{
  "hidden_size": 384,
  "num_attention_heads": 12,
  "head_dim": 32,
  "intermediate_size": 1536,
  "hidden_act": "tanh_gelu",
  "qk_norm": false,
  "init": "normal",
  "init_std_qkv": 0.0196,
  "optimizer": "muon_variant",
  "lr_mult_qkv": 0.5,
  "batch_tokens": 32768,
  "train_tokens": 395200000
}
MLP neurons of a small language model. Each row is named by its layer, matrix (down: output weights) and neuron, and shows model dimensions 0-95. Each number is 500 + 25 x the weight over its row's rms, rounded and kept within 0 to 999. Numbers have three digits each.
A block is one neuron, or neurons of one layer that tend to fire together. After each block is what it responds to, as a language model described it from the Wikipedia text at the highest values.

L13.down157:489495476494494482459498539492482514517539470516497459511497463481508497453527447524504467530482460496494497486489495493474513465513529514476526498510518440454476566464512497491533536469514521504451528499443463488496478496523494505533495500502512557497466481498471506458529589510489522484
Punctuation right after a digit that continues a number, e.g. thousands commas (3,800), score dashes (3–1), time colons (3:42), degree signs and decimal points.

L11.down64:509506498515498478524491431518453513509453488496477473536477542474494449522521516482494455489507505464527497533519490515527448503503538493522490492477525530484541498479477471443523473489524448498481520505528474489500494528494510509526505448508535520492496509505473464497507494445519495492
L11.down264:525494518554485504535516455537467482511521485465511473525509518522489510510492490442497517494434491498473487467505486509512521506504489523507510516509483511463512483462508501501524480511477533501533491507527495506502489450475521523515464494529501496516550525525483492507506542507476554487
L11.down414:505484515506509510518497533447497472457508491515513489507506533483521504517497479489515509471488504480541473451512461513497494551477491521481492471492502502518489526488513496483474487462541504504505466527522528488508448505474509521560489497426488507497454524479504520502500530491496546522
L11.down559:510520524485477487538519520570470564479532511525460479514533518511508501483487478479489465509498501492525557526512533476497496505485515525474477552502505505495502504485511489487476485537481467479500483511491482477514499470441508461534520523467497504517527515489485519448482494476496486523
L11.down939:501534519533488458529508486535470496483486511522501492499491465521511503525528489492485523509498483491470500477520490470497481467522538468466526505508514522501467514497497475517476481491518511454512509518439498539489493511475534523548491506487484498518500496543499503486490497519450518473
L11.down1078:484483463487480501527462517493497567481463516516497526505460483538533527480509503517506491437519546517507513485500470455516487508529481470457532517468507521466498539512476491500522497485491516454510430532513487513483523463521483488469547476510507481500498523499491502488462534479536514500
L11.down1270:517506510518495483473502480505528520522434494509483511510479484505510539488548523487497545497507488505496501509499518540513537503503494488492492526544510554494543523510507517499522513528536496506504499498488531534497488484476499465486496475471542533475490487505513540506517455541516496533
L11.down1409:537506509503521522481491520476475519458530523498465502473438482509480536514486504531493485472472503463483536505489521519480498517478488526487530487514507486482496512505533515505493481527446514530503518448479501517495510489475542509508488522486535531481510516455516523495513549519472523514
Dash or space between two numbers in sports scores and stat tables, as in 2–0, 3–1, 2 - 2, plus some ordinals like second round.

L12.down25:507537509503546475546487545491523532582501514514508533516462505493462493515496573503475509457459495471469480518471497488495499511488511513495521519467535518488503478509509509522542475563537503537488477514517527510512488517462480463470447506488503529475462552525513506490498509542480520496
L12.down43:541416495524500464487515474472535480483483519486484494509491521564510486491459521523470530504504494497502522515480505507492494440478511472518550475495502545524549463519499506493506472477491501490532515485518512535495489497503543418516521530485523513507522487512493490473505490550527531492
L12.down148:528527506502492497481553490471475519446486488499522521453514491521523497494496508512531539487465448502471537528504509507493465509500486528484481473469513503553525541507477503504532497496538492505498470482527489513481523487478487502489501518493505505513509531499519424499486502508530512525
L12.down290:533478440512484507513525479528482531493488481461487504471519483463496506526537497487501509502529554498444492464514425525528520513508540474534532550469506519505566506485460515474484500508506462535469504508484470472509528541517482486496531495538509478517503516546501485493520494495494518475
L12.down340:536515568473473520529475452506497514505464477473484504508532559510558501561513551501489510503482468540525497490494514464531495450489508510478487492461485464530505522513453474496506505515497487495447491467511487513549547511488487466512469512526492517529502480491518506549531492505487489539
L12.down548:480477514489484471523547505494490541504525503503502495490528471511480524482459485492474521491458492493487523551500534473533485494491475507465490464496536492535529524498485514518490456536494487501484547523523462496510507532490500535530479475487473514499498476508512483476484500465478502507
L12.down1142:512471525493501468505500453501533446477451508513491537493457516483533509529518549499547523523545514517527480546515469530523480499498564494506515475471492530509521470480474522504552466488514519445480480508522462493490476530518511508543493494488513483475511467551532505533455489506516508488
L12.down1290:547512529498503513470484481526465494484516534493510513492517532502504481518535476544499532466488482489484487548488515466496502508505520483488546471525548545515571525466455471479497511443508462557561491512551492480518511506478493494508494492505513556518543523476497515478541505505540528509
The article "an" before a vowel-initial noun (an icy, an ogre, an area), plus "an" word pieces (McAnally, anteriorly) and pipes in sports stats tables.

L13.down964:495499493466543526519539470473460501496535493484522488526524493539472476490491500495522511473548541526491460462539512543508525512533464459504453473531518526469484522477480501483453478519486477475483519514485484563467532543515503482532495506506477532464521459437473535521480495520503522505
Separators and next items inside statistics, tables and lists, mostly sports records, such as table pipes, commas between scores or names, and counts like "three".

L12.down190:514479493492556467482505528510479506509482494484518528486528520541474498498511471485501499510462463518508538466478517478505492477518561514534511493504545510504500487529478497489532508533491463541541486460495518522461481492520505491571515515512451477497532519471551494442514526436509497510
L12.down348:552491519471473445511520512516490481493527508497468504479463528482487555482483483485504488524467500474493496499492486523475521456515530476541526507516464511512529503485476491546515516475536458446462481505496526519486510519502497535480471513479535463495500491509483528517484565509498500519
L12.down367:483491451473519475497464513508525494501510490519502435496504500530481443503479474471504491442536497452504508492499505524573508498507523501504518489533489503485442477481547528493490487482475522491475486471527483486456492459482479494473485486484511555478505461530488541492507497499499518548
L12.down437:460525495533512471522517465509483519483495544491533486495517478465468494509501490512529495469504471487499502537522534581486540462541476502486546493459493473521502527489500505504490484537455496501498478496494490504470486471486532484531502513526493547501529474533502499571510510524496482481
L12.down1254:466516509504466455493535472503532480479518461541486497512499492512556522524495467504525509540476452458463500478538478517509477525510502515492498487546500499523519470538525505473460482504467495523511488535534557451513464556475551501534445475479542515486514494510510515507516540521454487499
L12.down1281:520532502489532505508478500499487470521512517518506466491498475490463482459484510474480517472569470503498482467523469500512461552526494564476484566512480500452495517513489500501492484507509471541492495520509431487487522502494512512523473517488530484465549462508485486514516487500512570491
L12.down1402:506518524489459528491498438512502535517494502457469477468472505540494492509441514513512502505528472529517508482512464517479481478511524529472516486528493521478511509496525501479445527502505476489491499517517494497525498449516513501538475477453531508498507485526507492519487479514567467495
L12.down1415:533504472523487523534503547458566545537504497525475504524482465465507475527478472495484505490543516494530536480521493536522520535494498467468504548472475545504484468487506508489476533465458498551487519518495489538516450490497485473486497486522515494479469524498507515491486505529501489466
Separators or spaces just before a second number in sports stats tables, such as score dashes (0–1, 25–20) and goal-count cells after appearances.

L12.down58:506471517551500532515485498524488475472483491456491484502476471487569521502478512490481450463504511518481467496526474532532460529515485459446515497484497467495550510493525551514529527503524549467507517458469456465527496428509479494516525519472455496496486529486506502459533489524474515496
L12.down396:472482485526477529521501535536490492461459512485488465455480503489516511510512459488463458479474494512489480447502511555489452498507522502460514519504476510489524489489521557465511564508487506508494454484525467483505524498502490529510504525456526504497466488478487537504527506497495531500
L12.down512:483493486514502480543482499495518449501480502493487505461490508499525509528486491496513471502468541526482474476510505522458493471503507497494455502517527515500479501513519541480503531525490524493502517527486454493507518470515510494546471500460441504488488479474513510515480507514499495538
L12.down610:525480505507522509465504472494509502488540527506504495476514470561470501477512534505497500510479493527475468478479527524522504475527467464499487512487525498492523463522501502505487497474485493503518505470491482471504443496473530450497506464500498504509495550482473486496500481511508545517
L12.down944:494529489492493486516494478529533460481517543463545487490480542470473508495460446511488515494493533494510498493479524477508535491538538515496473515522503469494489491501475499495501484476508517498520490472516548499464489515541515449532484492476514488492497528506502509522499504492474479506
L12.down1056:528512493521517493494486501526499525486459500521475521535534491509513497485461508510539501506544503491506510499493463504505497509534474501460508529552511523524503489534481511513492517506491523522502511523504452528451483501474516471510520513453453461487478478471489477511580483516482492530
L12.down1126:515492452520525497498497446536542519486512493494531477530470515518525475503517517475481478532469462523509507501513494515546469489507514481498494550487514504512518478479452464492532492520489510497500531481527497429490514502507485486511473545465536523493496522476427468512509534534510517486
L12.down1294:506465542499523520491506499482465519446481512512497492500477463509493480515486548463533482494522525498497442475472453565472515516520482484534465470444493512515492491472528496498495498490479463502444488517483474506492487517490539495502518544509475481476504505460451479506487494483477524488
Words just after a team, player or party is named in game, season or election reports, where the outcome follows: to, won, lost, finished.

L12.down75:503502539525462479521514501507496477492517469555469519527475497553513505527504503515475471460528444507537499480505508478502490486483481476487504507442485471447480503522502529487535496478493530504525495506505498501478550494501487485453491501497460493506537484501526516483532469472526498512
L12.down644:503486532471517508489492500474466472510476474546539447523497526507528500464482476463474475496517488521538542537499511491485472497500521493487528496490457533535530476459532528534545509539498497512505532501579562492473467493497501522523528542531454514480475488559554494497480493492471524458
L12.down743:485536488527505534529504525550501463531492495507470530522509514517499520462474461496502485495504477521480480504560533493502508536511532501505470491487469512478528494518532504518488494534508523473442494510473491498487467463588540545452448490476464489498484488528526497520463447517513491462
L12.down808:463514541538535491518509521518540502471487518493473458484500473493509482461472511502495490512491488483509486508498482515487504503491509506482495479500527499460466497502510509485504510511506466451519488483465531514510472532469497504498552513497476469499546486527494511500481479524529501476
L12.down1203:480506530501476508540540504485498516449481483533509497518534481523489502473563517510486496495530486509505541511491523467544484509476505484484471495472523511491527548501456541491490549504501484468488500487489492501497510568471524497513506519502455524476487504500534484493513477481513521430
L12.down1295:476471484487517471509529471527485478479511525435528493511512497473530490493457537509510451500538489473483520493537562512495492499529498469510545492537480552523501520470496532487484475526515465518532537515484490464531483488515530491488538497541507496508485476506486468514497491467505503496
L12.down1470:522526522509495511541516502522497498483540498475485496524550465472507511468482489459498511448472514529517514493517468486486508517461514484460490500483498496459525477530515442537472466518513500519492521471493483498502452483523494504500476436511482459502522492517473536485492499497426472479
L12.down1518:491488453518475527476515530493536495512501511487465543534513497472483512562515515509523499480499503456478505530501544450495440462504489466518518531511490483514557487449496535530456521487477463451470469524496515503525466527495478522478505482478514483471528475520510504552516494490534501444
The article "a" starting a noun phrase after a verb, preposition or comma, as in was a major event, in a local castle, Sydney, a spawning ground.

L13.down297:553482542511503466462509488505476531476467532521495480458486529542503494491513503514499477502454483495507512532487491504506515516533524480494518502467505521542522499477459506466519520506521531534493527542513506499483553507467479430541519534521481549465495506476464437518537505500531496523
The token " an" as the article (an affair, an agreement) or word start (anterior, anus), plus weaker hits on blank cells and pipes in wiki tables.

L12.down157:469559502484530493467541485484509520473466473492471451516486466491516488517537491500497493481481468490501532511510505500516506512493554539504490502472477537496526484483518472434491544490444506511522535532459535493485476525530545534500451476473493570497502509455507503488521494488498485508
L12.down478:495493514514488464500502483483532479472470498497534529487525452471494519465558510506508535481515478428524476466504538454479454520483478529487509465526495538487460486506519497464512494474520510483530480534458478493502485487497512483509455519494462508480502524522503512456532587508485477527
L12.down570:493497541525512490510484505507537482465507487503462481550473473482529473541459529500476505500487522487505496493471484507489486563499516518537442513527514489453480463498548527459506471506502512475563437485515503482491472480489529480455543455478534545533473495527535490492550501545477506469
L12.down674:504538502514499532523437520462538451446493541448494496482479506511472527488547520486511447477445503475525495490533457495541456496484508504460506436538504556489509526526495479498510478501477518516517524496528510505473462464474488477517478503491550538510510511511487490467545520514505488501
L12.down908:487512495497472506545505498488501518512498493504489471512531491477482518532494493438482511482524497480508518520500496535502475564439519513493499511524532474488519527491519503477465505489493519498486480531501510504493462466457571472515477477512502521479538496493519500496468542447469504491
L12.down1000:543500515563505495482498488516479491516488522545511486501469531508453453509525546520474522481500483473493489466526427479459504529501524478484534535546490530490468498518508476480472478517478489494520517509503522479530487492516528505540481457470454512453483513527534503535477590503491476479
L12.down1189:510465511494503479505492457477522508478506465538534534530489540479516538449467497517473515473503479488492489518475507505469515447470537516501534505491478525512499512517485489486469442514479472456540472485517526491514509467541496538532525526561496430536488509450480510506502481493471480500
L12.down1532:500502517498531490538548534525503499533485503496493530531521526543502476456459517524480498458468477488539495499491505496506465502508511548470479504539503518495514522534479509558552495491494481512483500492511468528553460517493449508511473507491579498467441502499488519496495455525499485510
Spaces, table cell breaks and score dashes just before a digit in sports stat tables, such as "| 0", "3–3", "W 125".

L13.down634:570468519521527515503510497494512470489492511478532508497509427515485534479497475513458486510504510517489473507464550517435514528498499511527527470488520563566481467467513496512504493441529558485525519485498504528528523519473493481480493493475458477505476481516497516509515505512511501505
Digits and en dashes inside numeric table cells, chiefly football scorelines like 2–0, 3–0, 4–1, plus stats columns and occasional words like over.

L11.down324:502487496511516508511499503505470514479533488503488519518498515478488516471464505491502456547523466557500463498511536526539520512479514445469466511516501472507538531516486498532505502506497502517511512469522423488508507524510488504489510521496501476526522515453528511513476499468465482495
L11.down450:494460515507479468528506511480486462485476506467490507478518491490526503520523464486486475541493526508496476505483468507508521530546507522525516496514474482509531516519471505475540446487420484503495492501501441511479467483514498542502538504486498504479531467511477506525549487537522487507
L11.down520:456542490517528502508521503523504549515498510502541486490499498508502466535532512484495492461519520478475516461441493487508512503553474521508520519495470471505490471478499455489499485521436520475524484500482494523542505558539482461477496524484513545538502556489495513506515499487539488520
L11.down573:495526443493503520496515506527499535516505531514513486512495487519485506463496494506483501504533493554561517523480488559561535476494532514477497493489491518508480507521508495497478524493476513487461497500480528469492498507527508496516473475499533520500557533497472523478492455509520529488
L11.down802:501494491487495521517443499471513502451487540541508500534513492473454523481490475512469487510480518478493514539477512519491486492488530498486515530519461491517525537519533513485428510498510489511528482522474484460484486512521503489439515484540498470496544515495511515472462493485493508495
L11.down891:542562444519504525513486563494479505502490508496540551508506474454526511478573486513455523483473502515520494509501479482520506514493489465495510506464496465486574568497527523512510490448491494433545506464464467476556487502486467467462481479479474479506533495488507489456497520539495503498
L11.down923:549528490563458456519506477559509475525505461517492516520489496529474509505565530476507530504461502534490499535482474487488539469537512478490517450527518511503477548511483521508519455467471463499521455505497471533509520484467479518506476500479470521469511492517490455496490444492487483522
L11.down1037:498470498510466496490498518519515517513500539529510517496454486469524504485478538513499502434494521540500539441500543497519483492493501452524493460487460499469477503532501508474482492487468506538496513484543503448502472484544462506509534468566521499526531509467502477501443481459474515476
Numbers and words inside sports statistics and results, in prose or tables: counts before units (one touchdown, 32 home runs), table cells, stat legends.

L11.down413:488501464482478491474501506476497412501453496522512528509497491520482508476539516477509534450492506522529546498501495523539496500493501458506498486518467494524522495475524513540519505507549512521523493509528470501520523488509514493490559486537542515494512488486502464485477533486484538497
L11.down420:517512540529491509482509495463522507505486479520523462541456574449511525500477479510458515485522497462506529512527463513529471486472523521502505499541517508577477492505477512494520502526474472480523518527471473487509530544438475464466522551503506522550524479479503471508499514526527504488
L11.down796:520491473517468490482539505487475496468520522476504501543531454496499462560531470464466550496489507482523514474498476531537498505469478463463457494496498486519480511516529482440509495481510491535525521503456492472528500510492480524525449479458494471509484508524507501482493511535492569513
L11.down862:516524480484526508487516503498496562496467506496488510479509527515512474500474482551493542509470474487482505519467491457486520528508495493495507459487534529530539506475534479489513522484524487545510467533542495501507540515458474437514512516502469499489483501524517531453529528521558510525
L11.down909:546514496463486500456522444506519482508464501507466474513496506501479471545503491495527498443442467495498494523476484489480479476487466490471515511507537483559490522460522468504491506471527483507537511454534480499470477468472494513513498489551493500545529531485470504521520509528486465511
L11.down1157:494477492494535542505489509496492517492480483469455496463520506504520484514532506496540521474529510491476512525568441471533525461495522488539504530530460497532500491500499507499478497448496452523552479526499498575467505468489464512498549467514519521508490497502535510546514517526557479521
L11.down1323:512491490489488450508532539537514553504514480531494492515498496502479475483515502509477525532418504539503523471507523467505493507518452428512484497473525494524498516500497466501501466542519508592507511524498507536514530502507457490493485529509516475448517473438461490470530498480502493531
L11.down1336:504477467512501518527485504560478507488501531516496505440491485516497466508497475538495506465500530509502490492527534494528529545532515519510475480477480540501476487446514532514501496463484433548483474531477487543488484493470505471552505467512451474505491510513478499539493518507474535524
Fires mainly on the indefinite article "an" in mid-sentence prose, as in "as an appendix", "over an hour", "felt an icy". It fires more weakly on "for", "the", and "is" in similar positions.

L11.down140:506500524511506478504499529507511487526511467511489489548518488461508524509468482463551500505529500496500544386504483521474508510552502528500503480520538474492518461510511498497556456541519514484497511484497487481526468502512493485504533506500464489518526470507486523555455473532518493456
L11.down335:471520494522478523555491530532501532481487495477523502489512535458489502495510465502516518483502497459493513523514522487449517470491500513464479505516471436522483468470517449473479512476495487498500502497551512512488511560576519495509528481513525503491533504489528510525485496485472459497
L11.down567:505523502448508461519528485521521517482484511567522559482500435501529536468451487471494490528521488489496459454474481471537490526506492450504497504453455474559505481513491517513462501459491537515514517501523500469497513505500445480500525501475473506481503490481512525491499499517458516491
L11.down775:464492487506489514519509505548519448513528465482487502519509509493529533485477500532541489484562528495521490546528498475513492503472490520504502487477469521474500492535435510478500469497466460479479495491508500468523475495473508540514508519480487432540501458490511543526441465471525496471
L11.down996:494530479491518520541536538535539480475504487498526526531506469505483512473474518533509468498491490503484495501436484531532468525492453480491522486484457487480495508507558495472488501493529478517505541504484505534533492503469515565527480467465488477519492466542504563486502519473458454476
L11.down1004:526522520519474500490490533503498535544494500495499486537534509479467477454454451514493485484512445504497474482515555484535500494527495455504529515433473495496520515492544485517511536518514492497518517493477505516499534536541534516514515479487489500487425486519490489516491481473515472475
L11.down1334:480548511469474480486502467491477459467478494509512545509508517551499492481544497478494495475541512540487473465512454448517517507492531511494509496514511500499495506500494525509522483469512494501492478466516501455474521561544502517487480498570491502480504485444490481499531444513467491488
L11.down1386:522529525515498490508519498468546461497515477497476499493483459502447478534496479508534534515532493476492489486467536530510486500491477484526517509539507450457489537481477451487520486508479470506506482470525498539547469540488521475471487531473480501494542523506528495474470463483500477529
The article "a" (sometimes "A") starting a noun phrase after a verb, preposition or comma, as in received a, relieve a, was a; occasionally mid-word letters.